Weights of a small transformer language model: vocabulary 8192, rotary positions.
MLP neurons of a small language model. Each row is named by its layer, matrix (gate and up: input weights) and neuron, and shows model dimensions 0-127. Each number is 128 + 32 x the weight over its row's rms, rounded and kept within 0 to 255. Numbers have three digits each. A neuron's up and down rows have the sign that makes its largest values positive.
A block is one neuron, or neurons of one layer that tend to fire together. After each block is what it responds to, as a language model described it from the Wikipedia text at the highest values.

L5.gate1:091113074162112112161073138096145135114115164072128105144174183107120097159173082116170113159180114110139149153093092132207082168076149130174158148093132154118158151157149090150109155071150168167088106125141074179144095125212131076125106063180110098136092110153125107192136136097137131118129106142119096175145123123139076179124118124125126131149078147170170095133094180138159135102147
L5.up1:127091142083123147100111106109099138149104128203068150173109148053142127126131142104116090149144120167121108192172147134175162196160095084136136099134113204174137107121164140202089105196089151101094135077105137104102131131105117091163132131137103094066095143170136048218163132122107126233150129159118100166159142131123126137093169091077106114121082167158141120130170160071078128121115
L5.gate31:121137111114113146131131101177165131177156134124120079133158106093168154138097101162121153105112141150170104155186091132115153076130125114172177140114157100146181193099130120134161039112088160150097141190098108139128139147086169106146118122130142182117156123176106086123148087091170167112118160126161114144106137132097140084134109135107090148140125113124116088099153106113143166123062
L5.up31:073160094130120205126147095150126139124107172131130192159145142076066103121129125146096139141107241108103093115114109098095139109096127119127141162179088119159182133118116143170144092116125130141143086175089140110125121094147107086156124149144079091128099119163116136173162148110134149130098164158053133164140102218089120141117098078119153124133089113164128120187154143102140132144064
L5.gate117:100152145119155127057143113120132121129153139118179102144129108122126091067099128153075133168169130118143128108105134206160160092102127126163131146157050062164139127167162171085160133082091136085155126172095119158152186082205135143137096106145120185122184132174183140106076103138119068164159190073080120097111080120153154093103131102107096106103169171076122138129058116119210133100090
L5.up117:119168125069173057121118154123111162077145158134110123120148129147127087089147118165132079077117157168167137141154081100128092135115121129089144214144112166146108083176128172105135115148116191077159090142093086105073144158162158135094147160082087125136116157123151138134112112075113142088143165090056124146099149099073145076110139185079133167105182123105144100083108170154103122124165
L5.gate139:074167088173204075109165085129141113103109090096106138161141141133153138179121134106139129181146204062090097116092165158133137150148098170179108114117110186126134127174120151087126093109137117136085109152128099174101165141081140165149173149140060147146173125108073104080146073179127182091127176155129170075113114132150152124129090070141141186088154153100177120144121103170145175082113
L5.up139:144163114155189089153134147164142150165143160094058151136134102141104105128110121148151120154116142118121133156144098111124156178145164136093132076103090119142082136116125117159125128063134135100112137138136139171110135154098135096116101125114132112190095155120140110050107141115097109158094147108105120134092104135093119095117088111116070158158185090172212133137150134174177113117088
L5.gate143:204156063169084162110144148111174120091159122139182144189148139125064115125125109097170154128169187162123075146130076167172047070112140090105162181123148093121151140181139085103128122164098138102069108157170108150114114161167135208116169130185083146075093134141159065095076125126129120144173115172142133085128184138116167087109118118167144125138113121101123145145126118080163143116102
L5.up143:145140117150097149152117127117150164117121107092097177141136147120097166106113155137147120115101141154098147156156134099140116166129136095162135132194132121120093114140094120120155159136110133158167124155149221083163122132163159092148107135169116160159132134243069142154163132137093048163171129121108081121151220144131132143084161048153066081122092106127123154135104112113112152089194
L5.gate177:168171105087134167135118144138155169110135112151158124155119122101086122141175128140067062130149145165199066085091114113129161132073150126112070096135156121105151173088175110099168104163086182117058104152150173117093185130175085136150132100147106173151148113107138139180135149091099159106141167109083061100145121185104165090175099097113141120164087116129091087147135163154175103139161
L5.up177:197128128130094142108067195134118103104122145170109065100096197140100107143169116139103081123130135102161110074100119146100117146096066143142135165134108144065148118127137115106172117129077157099156200123189113140145100166119152150138117059145107181135096113137059095144142159070141073064172100123178100148118084161143131108170192092169136166113114109128132047120099137146107087117186
L5.gate228:114157094121177148084165217156112080067143116146121035153128179219114163142169133079123056217135077056144141115128150092098092118132158088130135161127127131103119100163055125111141142152157130139118088131158084137094104097128124151139094163145116140111164121181102138130135126089106118041125112111163128075120100136111132164180123073130122130192164090150159091171151128104137131158177
L5.up228:126126131126152183160107119204141155112106141206103139122141064137100144064131072114111168132144080145122086128114132123114124088143155120154094159125186171139140144164133143111164091091122111113189114120192152158127195120116189126176056149135160138128117124113103157095101176090107139130118124144109103139133114071139118153160177039126149160109067129152172130159110156070094142133067
L5.gate311:070197097110148109152151150168099142125109159134127085120110104106161121157170121138196135157118157015096091175185160156090099124149126126182100091109180120071150142103136103074167112133124160161114138146034147176118194153142115132108137160123113125095105109187130116163147176152129136114090128127144105085083176139098166141059164154160111121137168120171115117146091142111147197095105
L5.up311:122122157071103128111185103157144088218155180145114115112179117124112139115119152147096120131179114146109140111151142168087142144114147117135120129157125140118130094122114149187126184134143185150083102112125113104141167102066165104113143128120145043137091153157104148172112175093148121091165152132142135093109117074125152204125097144123116090108105151131190147120094120144157119101175
L5.gate345:137127063143135132143082083127081149112104148141078087161186120168147141135105091093130134086096140082112128154092084190131126166061144152162128139134109139154124178111131113104144127121162159123155124100104164134139152117059157192201102103070099103172146154165153133171154096142141159141169097170080135058153123156066112164152129137120157054109148168137144123175139067058139155101153
L5.up345:195124054096081126143131099132166109076173161098140121121121114138140084108118120156134148100156073150191168086147140151034108153142180101099120183107128161068104156132144067099158161148156148084145113113129157039087179120106117145124128138153156137173138162082104117078161150135126108083111151106182095146081055145134062127124091146155103130116131090182157081137138212125157158149128
L5.gate408:122074129138112150142109118085138117108127185126154090166144146151124137144141179158100096095104102174203114131118119109200071143080214101140116090144132129151108199097085079169139199158113158149077106120147136128107126199103141179133099147164061138096116158144085091155154095155162072090129139173099126183220089144134118162119160132160098119142174066091073132121112134138147092168052
L5.up408:116111206188173114112126160139138130134129151144131141088142159131106130099140157118107133143114152054185086165109094131125119101157108143193138124164118113099114204136143106126094110089134126076216120115099121189162140186114131172129129075114116197164165112118142125089125167164186119114123113132090070123088113154181097042148119159106118134147139116104160112155144187117150152097149
L5.gate431:136094155100137120180166114113123158099132111171131108123180114126136132075129113210147091089146200141134091083123136125111173121130125115147174115111103137117124143140146172052159140150141068168154095135136146095164135078097179070128142072109137166115114103145170107070149118108090159153146125106086155120102120139076170151122085079123122097123125154162143158126088138100125111071128
L5.up431:114124113184077187109080145142124165115129193065131099164112062101118144131137166098127162175140111091160099125150087148144143149114101099135206123156146177129160161061164125123175180101124118107136125124099138121077111143054146115140026170186086094141096128145136173155085154148114144111180146091146074142119157145089112106116122089135096128111094077111088188129062126132150147164091
L5.gate441:170165161136093120141115153075152117151174164108151101162152119128113147083144098129091083125152097105136171112081167128161163135102170141109215114119165092212157115101140072088171140117057092113123123145086112154180133150133104116134129067067144131124124136120122125160129085134145124124096078053139144143108179110166146160101193122185121114154140126133176129139149128138182110118184
L5.up441:128148125144114124111094106126116134114116195170097190146175144081114107124133128131129113094126138072125148148116106174101118144216096137178136167118129073120108162150154110231112089137125134137121124124129086121133149079110189125102111140145104118069095114148182155121131117120114067102081102171098216182120146118107201112148137084106113115110128109142117151125087153135134136131135
L5.gate460:147149093077164221121132154179099143129075150186124121182139171113132169162115112157167117122157139137133145150117106109109120169095074147125200105150159142162123175121140131120151074144107114128134129160156100233160151153086191082126176110121084124154135136144127144117158159100116118088106105115133083145076099175076117142130131108125114113144127131158176114142100126087172158135120
L5.up460:124177065115079124083097157168117144120083131134173077149175101173120124108138120137143137096161095139128095133156149084157167151047173086186133127081129161091152146095142143131146113140110146121106085180132212151159133131206152172177076153078127144129122185199108147139112125152184066105105158122040085132124110121086105114177099169105160082124110097130130115151175092125098143087135
L5.gate530:153085112086116122151118098145140122185156123132098198106111086106185138161128124172152120135152195165163135182176163114126118099165131151109127128149116080187141218090149126128174141131093139136144081155123160122138091117168118117193105159126145111091177101043156103161073173084111086143114144135086162094107128124110073082176166174146127127093123157174130161177199123124112164090098
L5.up530:090100094157125153116161193073102115131091132215126076107174108131062135141139084133097053105071115086153158120113133105053113133167156102156125199152129109137148139159120144146101124082190146127148133107128179060128111180097129193185106196162156174160125114068110096107163115163112130093133117135148163125133138094123115095156143085124085098107101111155122137187096147137139160127106
L5.gate559:180091069130143104090133105074082173181158100119153119112212112070138115111162105174136110156088156093080117151088064143128125169092148186109161147148091144131147206112154087122110081133128147115182154088100093157108154123117144147183131096139113149198079117103171232114163136087177100138158132130098132125171209158115130156153123087140154076119152136086138073116121072142104096118105
L5.up559:142097116178148141184140161124126109131127166126177120123145108094145113065171135127123078076143111163158138176138100123189086137054075183114111157174105169121112145141147046146111162136123159073096136176110121161139129096118128106153064092172078149163122123197134162097096110121115090150167172132155126065140108081046138123131158096150149129194153155109116124125099136106181093161129
L5.gate570:081144128122165135140100138090117158138122155127102145120056049093147100177120145149177123125176157162139079200169064125163091165120142131134117102132189105108186151199174105115122121092098123143093180061140100139134144130095119109115102121149126078102136138112113114165174144105076166104094192130167185155177122121102067165167117144158121064157117152108179147111170155142089150143137
L5.up570:063110152136129120123112146125147081179142145088130105150133118103100165126166142116155168123168104068070134166131158188135084169118097168125043122072199118157136130105152187096124143066108115197117107156159200120132111205132145153171086070085125140119125094136133099150159178198099139131133095079128090128151140129121126087121120153090142118110101087065112135166123125113205127170134
Responds to: Table pipe after number

L5.gate16:097100154076129116135135115120122096131108065137104148175096164138130122152137170119198161159212131089191117101165150122103119140082137147147114108153169102145134100114116089116095171109066128163099177152123149137117132119144172161111121145171116165175083139105104152094070184079175138068145190100081086120072186167106121130125171179073145070106108137086098149154173186114082143101127
L5.up16:085097119115149119170147107074152126194123085100135190162128163122137101141104188047109096172163163138143181153105127131170137191156121077089197147098115079081110126137142090173124176111154086113084134139182149127136117071117120122123110113112094101207085133098082088150125111077163075172149135092147106113125161173101075123156093147160107118134116119138159182134117132132065170098119
L5.gate41:110112206091149129122135177164128122119153103135129092142117093136181180152171088160124136133097140055208156098123108095144110103084159144165215134115114081156157162144130071107122128125130166120188122127116162117129184123165178120145104128143167155141115165191188130106122150169125103072101147098082088092125176079152117093147097069181125143145091155149171092176109150146081119152184
L5.up41:102076137110163135109107174175156141158123148113124123122099098128121140125122136115138132138106124169167162129126091129211142099066150126160135194121177140171057131103181133094091060106138162111115140114165124074135129121102129156172075187129129101110133156126106120116133125072115157140134172098053054131110133104154163168157063050139125087134066131138137079111120115096084110099164
L5.gate45:124098125171165060179186144132110113165107152107124125162149155113151116093070098142209122102120105099062108165085105164130101173128121099114166144104139152194115158108143169125164100105145099128122161136092146111092085116095151091189115165132160164144106150162136104110082139109178135142153146071104134163100150133149171147075097102148124135190098060127157109135131134136193159106130
L5.up45:192085122112173081152119095081118093101105121097132131144075132149174146183125093168145141120112159123111105086093193098151170043146109145141147105160169109120103136117204103065160145154132122109189091079110106108091087113094153159127117154075153128139145100135143109230146144110174095089089101132167138108109102080129129157092141144082167127085125097132088100110120130175102090106139
L5.gate70:109158147180142192176206096167160094189065155127198151121141160180098146159138148107067046097138134115105104172065107114110158112086142053148184115077139075115130155098113124053139094119096142128148115141119189116120147123154172165151096142167117138135143133069145061113084075081109145120110099171158103092112121125097172113106093121176150117079115149091105106125099125107169155068092
L5.up70:094107136145106124169136163187135101104124140123191121141159182097108201164135193149195156120127112067117133096153099144178191184106101106110128055095104114096131045154175104107112113090105104184050129159161113157092082109114120129170158115134183160159127112151111113128104078106123080153093156119166097131102160155155130128122086120153142167080168104135089073147097138109134099080121
L5.gate110:143183090108062155168161180156135130195157145134163106111131131144108135155133157092136117197157156114145148099136146170158099116155144097152102120099115069181137136131119189129098070102170135083110126174118196107171052128150162105152140092111133110110132147054138159122080170081113093143153116111135111117164139099145130111108175122085138129090158150129116150089126076121112190128106
L5.up110:089142166160127150187182087103115127073174101174134121161084117138165181163115145139186100134091060038100086100142145126107144166078169162109105091137133114078132116150141114219137090144152149114117144129158158084124147134112110095149191079150155116046134172079132099112140136102126085113131140115109130133051144094163146166138092128118130082100131090139111096133135115068105187151112
L5.gate276:141165132117113140087152109162126119143124085173153101087095094105159092108163124180165184110072115077109128143150157114114112149072172101131155123208130105127112160110110142171116086140155108110099084164136187110160172123114117104197110137110110157108125155118171156169055167101134160172151104071160127108117211136066129128140092163136180114161085103121143136111145124134171081070116
L5.up276:115167141121152168105165110126105069073138141137130116152131115114118123147166141160076054085132160148123180166128093158128132118143120126104100093170099158120117121100181134148066157191146167091148166133087138138107116147112164108108175123143137108057098168082170115078149146168118137106060103149135132156138139139113106168158083095154173131119108126077140066089112127142153161057137
L5.gate291:096144074149067125109198142133110122144101115171163145155143163162091134115199112112143108132168151081147133132120130113147101146051120099130139183159122069154186124140089165101125198151125111092091134156087096146124086116147103162147178201147101137134132176140154086161080130155099107139179093135137126044102187161105138150139133151149139097122076091088091132132093191137136081058130
L5.up291:122106161106149124125149140164112123103096096177121114179108165098104088165123136143153159113202135116174082114094075167152163083162157057147143119098106110083133159100102186088130122174110102088057169145077085142136076139138187208213118147179093119115115135070186125107124158137120132096168140109193180077120157165137134200100115106115109093147105168113107108068104081103117137150097
L5.gate365:111126091177105171092185149147098121092148162085158111148101142148107101107112198102138088106136166173065171140200141127115142157182150145201175175114084178104172068112114147078155140123121146163096116146097111144143214143120092093149179128136081114157142151126091116142133177112155077150157110091155161176114127110142137119152056126126138127132097166068101100119122091075134127121133
L5.up365:097133095137118150167133104137174109137113116125200135069150146127100132079105108093132135132133135079117121118212157115128088153154137192143085146125108054076159075104089169158105181120155108145132161109125103155145131160112144115121140133162171113115088107104134075105079162093141113161141147126132162111113127077095068161120148184156116117119134147044127146137157119044132062119163
L5.gate371:161117124096115137107143092177147101127119161130189119147132124147107153163173104118145115138171117159153109111143111137123143104139083094164202142101112148173154158085134109106147154107149092164145061130144145110154140126089098110143146130150078157129130106178163158125130125103169096166134094162104082095095111229074211137164097135172196142069069104155125098134074119119129133060128
L5.up371:095123155179104130102068187135134069144084119139100143091082107159077141127178094079151167138127108134116142130143170118144136158205113131113113168141169127130113107126150135093160086166130115111185074133109114153111144164144145120120186137158122132135130099107175108120134132126081081162158137165109131076108132093177094212123087130098171111122124030098199064086139105107067093126096
L5.gate477:116147073176088099125181112108119071140085082105158138168120164138116149128123114137124108105091108118125068154114105168157166203132232155158220159171151085099141131162148089079122170137144198090127106126140166140152093148106148154113125057206177133143128151142108118155168118149166109163107145120095117105120131128150121120128112129117089109078120153093148177123178142118103117116144
L5.up477:196112154104120154123122118200135098108128158127206131120123116070083141109117112116151121131156071122101090126163157113099097182089139077161119107099122127132147186094122126127156121117092086181116117185149145178125098156172136149128169069173164173113146105174143107129120110067139029070118104101112129103123085136143114144093122092171150116120162127132165131176120138087125152128114
L5.gate487:108120071148077144059149118138151068115112161127105097122062124137175118125165121092113163137143088115143130072148126126152174111185065120092163118175149135155206114158065069156193123104124089122176134145113156132141116134102117138168166054136178145129110129104142116146166103109124092083162136203168101088132094134144100148112158137092137118151123182134103135170157145113163127170110
L5.up487:141145057130111107154126120134135097112133099105099143143116136110135129119112094159094118172125122115155140092125200125095155038156185130083122135132078073146075096147110122115196159119156123184121116099176111131096125142143121155113141112120090072096159160114114148126095165143082166161062088142076101131107133107127150174057198119086150115143075068118120156102147113081132135173091
L5.gate490:137070125177109166136113117145119096082094135080143102094084089148190125161135154176177067175070108046136111171133154152116098101154121098115161107084105171176124117078073158091189076127106194178119134107135164083156095142142098138120133133163146169112104127159182141076104136147145136173120128152121129096090138174145103132131141141139103114158137117160154091127142102092173083078101
L5.up490:107132124183113144143124161152115130109123177141133166145084160140081133151174134127110091114071111128101061214104110149110123117086187145101173146161134141116106110128088143131146171120102171129145109137116146155119106179224076133115118141077141117066139113182142140165102143108140083136154144085136121101130118148116156141159101098159146135133152114149116104139151163069075146159103
L5.gate516:101150141134104082138090155148077131102121081113112113125185135114145141121200113124086150101163128120115102123122122136120151132125175094164084139103151168187060079115141089130156168112098131075145137149070130144103055144141097182160153117156093133171107157128191110134126179066173131170117175152142126132114138146139143093094177116121095136120148145177132170148123102135146143065156
L5.up516:109195130111143106170125121098116101116178139127170096172134163120080145121152121119205155121100079108103156137165092119106075160157125086141130098145165090133137117119098083172067173086097182134172100143120150108157102102150098112119152218107163116122112095125101127162100148097129177130083111093109078124102135160157162165136118135129157152132095077092112119120117161173108077115049
L5.gate545:133121135158172133110151118131120102179114067111123121183096119090143164137138097123174118110167116170073074137129105173187116123110143107180128163133141133117133140077143154116159145098135122137149135168197210087111095143087141181142085174125127186132107153121110066125147128121150183075188104109080100138149154184132133054145052142039100141103056120095103096031082167174131084075159
L5.up545:118114111065131134163176072139152058113091128077135156055099129108153106131080107116134153090069125094128134150178128126142170140150115114182123148154108131178109080067166151139082158082196184105108155155111165101045131120155148106143176153173155175131134108095050141087164151080127161136120139160104140111159149119104070188154128157097106110105155144157171107129143169108118147122138
L5.gate562:127146105188137194161109165119067116156087121146159098125079132152115156192176131114154148104133107130081025182218143135107132117134102101163184102126105150107117157119112112139091062097112110166077115187130139117140147098171117115178110170100127154082114126141130159101094098138106106136136132170137137114115173147099151107147115164136110094149171137085156095209161165099133115117071
L5.up562:143112068117137137149162158142110121098120098117167120118130127161111082113189149166141138162116139101150125143106119136117136143047186177175141142167100139104160066123085082125128123094151038134149109143130098084124142102093117134133162110161168109112101144118147112146126100102130191170204146157103127187074155166185155157100133101120134143095176083138148130158183113124059143115098
L5.gate566:094117089138114125159143086108130146134072166154163137106135134162081079114174103093127118128138114086121139158135173203111149098152081142168119149097102145079157114125135110114136120140140115131178158133078168157158109162144107145059168118085137125198079161080146088123129114104137139142145138137152194122133142111184121134049099150132147089143131153140128130108173154130110089153137
L5.up566:126132089159125163225132144181175128160132122124132186123139104159108115091153114145122171102137150115137094161136136169088186100199088123118139115107141158144109113108128139085104133163149157148108101169102064138135103165183112112103110142135154093136094166038153072052125135109150144161097141079157130140147145057129140150123096098152121140138153105075192147089140117070070149159162
Responds to: Place-name completion tokens

L7.gate275:108127082113124120086116144105125087098118105206145113201144103067111163169106176075150080073179096103172138111146107106154143136182157183096142145137069093155122113150128150059120081114094111112163094125141154148126131076123130132161123173127096108144148142134124142134183152101057063155155081140136163116088143100158149164123102142177164136116099151088100107131167097114121157166090
L7.up275:161088126123116099113155101100083121153127097128207165126106146123057152149112137135127139112136159133092144139200177119111144153175160164105117105114178172091186117095133140115150118116183131189107130128093161153101211118151103108163136143170134089080081098200124194088145128165100101132135097141155175168128160196071108098126079162142146079138139074094157117152165177080124131151112
Responds to: Place-name completions

L4.gate133:117104123111102134208211099200119144129079162108110180142134106157101173124017162167113124206141124139099122166084192112157089115157128121179144103173155091167241153106134123126154109093191170109156160126076148077141197166148119149133097178185110163107116153126149172178105110135081146061098172112099113122093165192118124129145132150124100117109137108167188141147148114181099099096108
L4.up133:130075137119128147151194100207125181183066145138104126164109114125152165161111137171154222165089143115142122106077170143129136157198139106140116149175203103217169155148119061132131134114145154181153140088197122092125194093106151144209121151099153102107164138158092164110077137125141152101063092109087129063060111158127125116092099066174131172106132131153149151070106117144112105107113
L4.gate413:126162140128126113133172138156119198120109091143110115144092158166133123117102132130192082065143186118117098140102095177067126123080142108172133185101135114116113146142139132159157159105136175160080189078145075037127091103120108141108135164100166184132099142200087094140132154130139160087122139148141088125118094117075104141079172120113071169113066114084140112127101127202160170179155
L4.up413:109085138135095162137139113119167142157093040086172187080153188132152154115128166096109152149105215086155155105112081130182086086097144092190141168103176173072120192121099120193110123103116168052127139093106095146181096073106127142135097103091144166111110104131138156102131172139090111125119197061131143082116132167176132149167114089187114112149094128123162121129148188151119102108050
L4.gate536:148080111107118146158180196133150165154120095124105089120156053170133157082087137122080141192120168129117160107142125132133148149103105161149163139183192158097152170108097106143148101096148183181104092084125115141111159142123174122199068214117129120135141142078125140113104154102140081093127164154104071101076138189162112065080141101145165115085107122134183101107132133119148114158091
L4.up536:127111173129104123143146219100169158105112126101101108127125121131110121067084102165096144118129133172157146098177083158166169113176107090115146170116147146105188167130094163121165117130152195138076116144141038087132156097097151127145105177123146089176146151108061150077101142065128076151130191154110120132147177143118059151197107139151132169093092153155121132119129138108158082193114
L4.gate544:137181173082049141119098101146159132137144132186150125146076119113148111155067158132119158141090141106099134116188096122101158177104136105062158137147119081144132197072062175080092079236137150121103140107164168163135135106158111082173087127119147108091131184136108110132131145189104123145122140072096112104125117163080162121118122152142159130081149139106127115173121146119081129124125
L4.up544:125149146109168123100153138141098172127222131128135082096117144122101135085139119132130136111089165125159153124106170133141124159155109105146167069091179099092127111170182101127174022174132161157072096154149098053202112136109134163074181076119093071101141183079150114142107156123168074124102201150102119125094157101126116171078093164130196141102102168078120135106162132077087145145141
Responds to: Table cell separators

L4.gate131:078131135156094164157202099137099100152155126199185108106126114112142173144148108134138124199146201102114096096186138141119164101190115140150146118082127152131148057110101165149148126125078089084081096080135215225118163125148152068180144126092071112084064103090139078190123111135178102143095102160142110118160154140106142125084164120166150137125175125112170154082108096168147127091123
L4.up131:070133063134182167143137111157130103133121091099132150121076194132160103100105115156116105144160156096164169165149114121084141151163156136115135103132118144134129082143118193150149103103160145109109168120120156100191128091145144088139148096116126126123066106138103089102193139161110119085119151113164176106076125119204085096108144170117150115070115104170097156104077093082101124128160
L4.gate183:135137151114122155140110087126142094172123192146152176144150186078142118170126097154097173162141086128087103153072109122100136191073093182135062086111069117113183112133067076129075156129151131183145149132151123114172128116177142077170131158122172185164100155159147103150113115111118136190113126148143188104113110161138096108069101131142146106127161109175116097114148073137126141081149
L4.up183:138141156151155078149139099111082110122095106120201193173089117177132090106104148167118187086177144080095120118124118209176182131076181145108080106130144109141134138152162144152122177108129150115146145081140108119102145160138157106112113106126092135067138141124110099140103166157158119124147187111126167175127087151150076186117172136120081059190109179151220169161133152184116137113144
L4.gate196:118140079204139189104131151164095124111094054035170182100130125109139108161149181141126156112134123133089118144144170103121154137163119182166166143067087169141100105088075123139143102168126112128135116168192191112151103148118136111153145143193120137104070152056166095154110095092134089157153107133123128145119170103136111093091123157105101091103102148085131125081130126084153145064179
L4.up196:136108095068117146088129177135115150137129070103193155120136181125106154118117060114147160155118175133139106121114124165093098140111165117129187116134121231107189153165053164127124169179126121134134161174122139134138187115127135112110161098072144164058124131108144106154089104097189192132093162136091140137129185139194159122154139148133058173122179040142085133128134086156085148112120
L4.gate477:108118127102091188086102176099057113116051081140202068062102166162076144142195121137197079149148177128143172134182157135115124135176114153074197124082153106075191155150065088125101121122106048121161179156177120136109123121138109093112147108126104144093100117193148138132147109116122067157135103167174102123127125111136132057099104084097090080125151145146152107102114150151119079149097
L4.up477:096147101156129120074151130089130141068130112142179166072115086156048092127181192145161157091100179131097150203142134193151138048142099126124118083076095116148054090099064059110113167121138112091111152126096152171142142156185173164069163141083144175062102102141147109116111139103169075098163104150168226098132142165107170137107166125141180139155195121133114102125136098119147135155140
Responds to: Place-name endings

L7.gate294:057085154069154103103141138068135141073113126161095139165109116151087151079116149120145180109163133132092198161159114124160145139134159100136143098116093164123183181114160118102127127127087126175112170143141110126150146131142139152136153131104096107169197144168117110053050077104148155211088121083126130169147193147112106144128140124136097132116123121114121126125125090205148110123137
L7.up294:142138108113116128169118079119142152100110150127107180176104098121122160188091142107120160132091104138087135144078118089093125149131214122164126158119155192125206127105164118108159170121090094119135170138120108182091135073106124098120103139131096100195186111146070126120127095075166103182127128134124115127087095168167130082119095116095112188171055113174117067165126109118140155053089
Responds to: Table separators after figures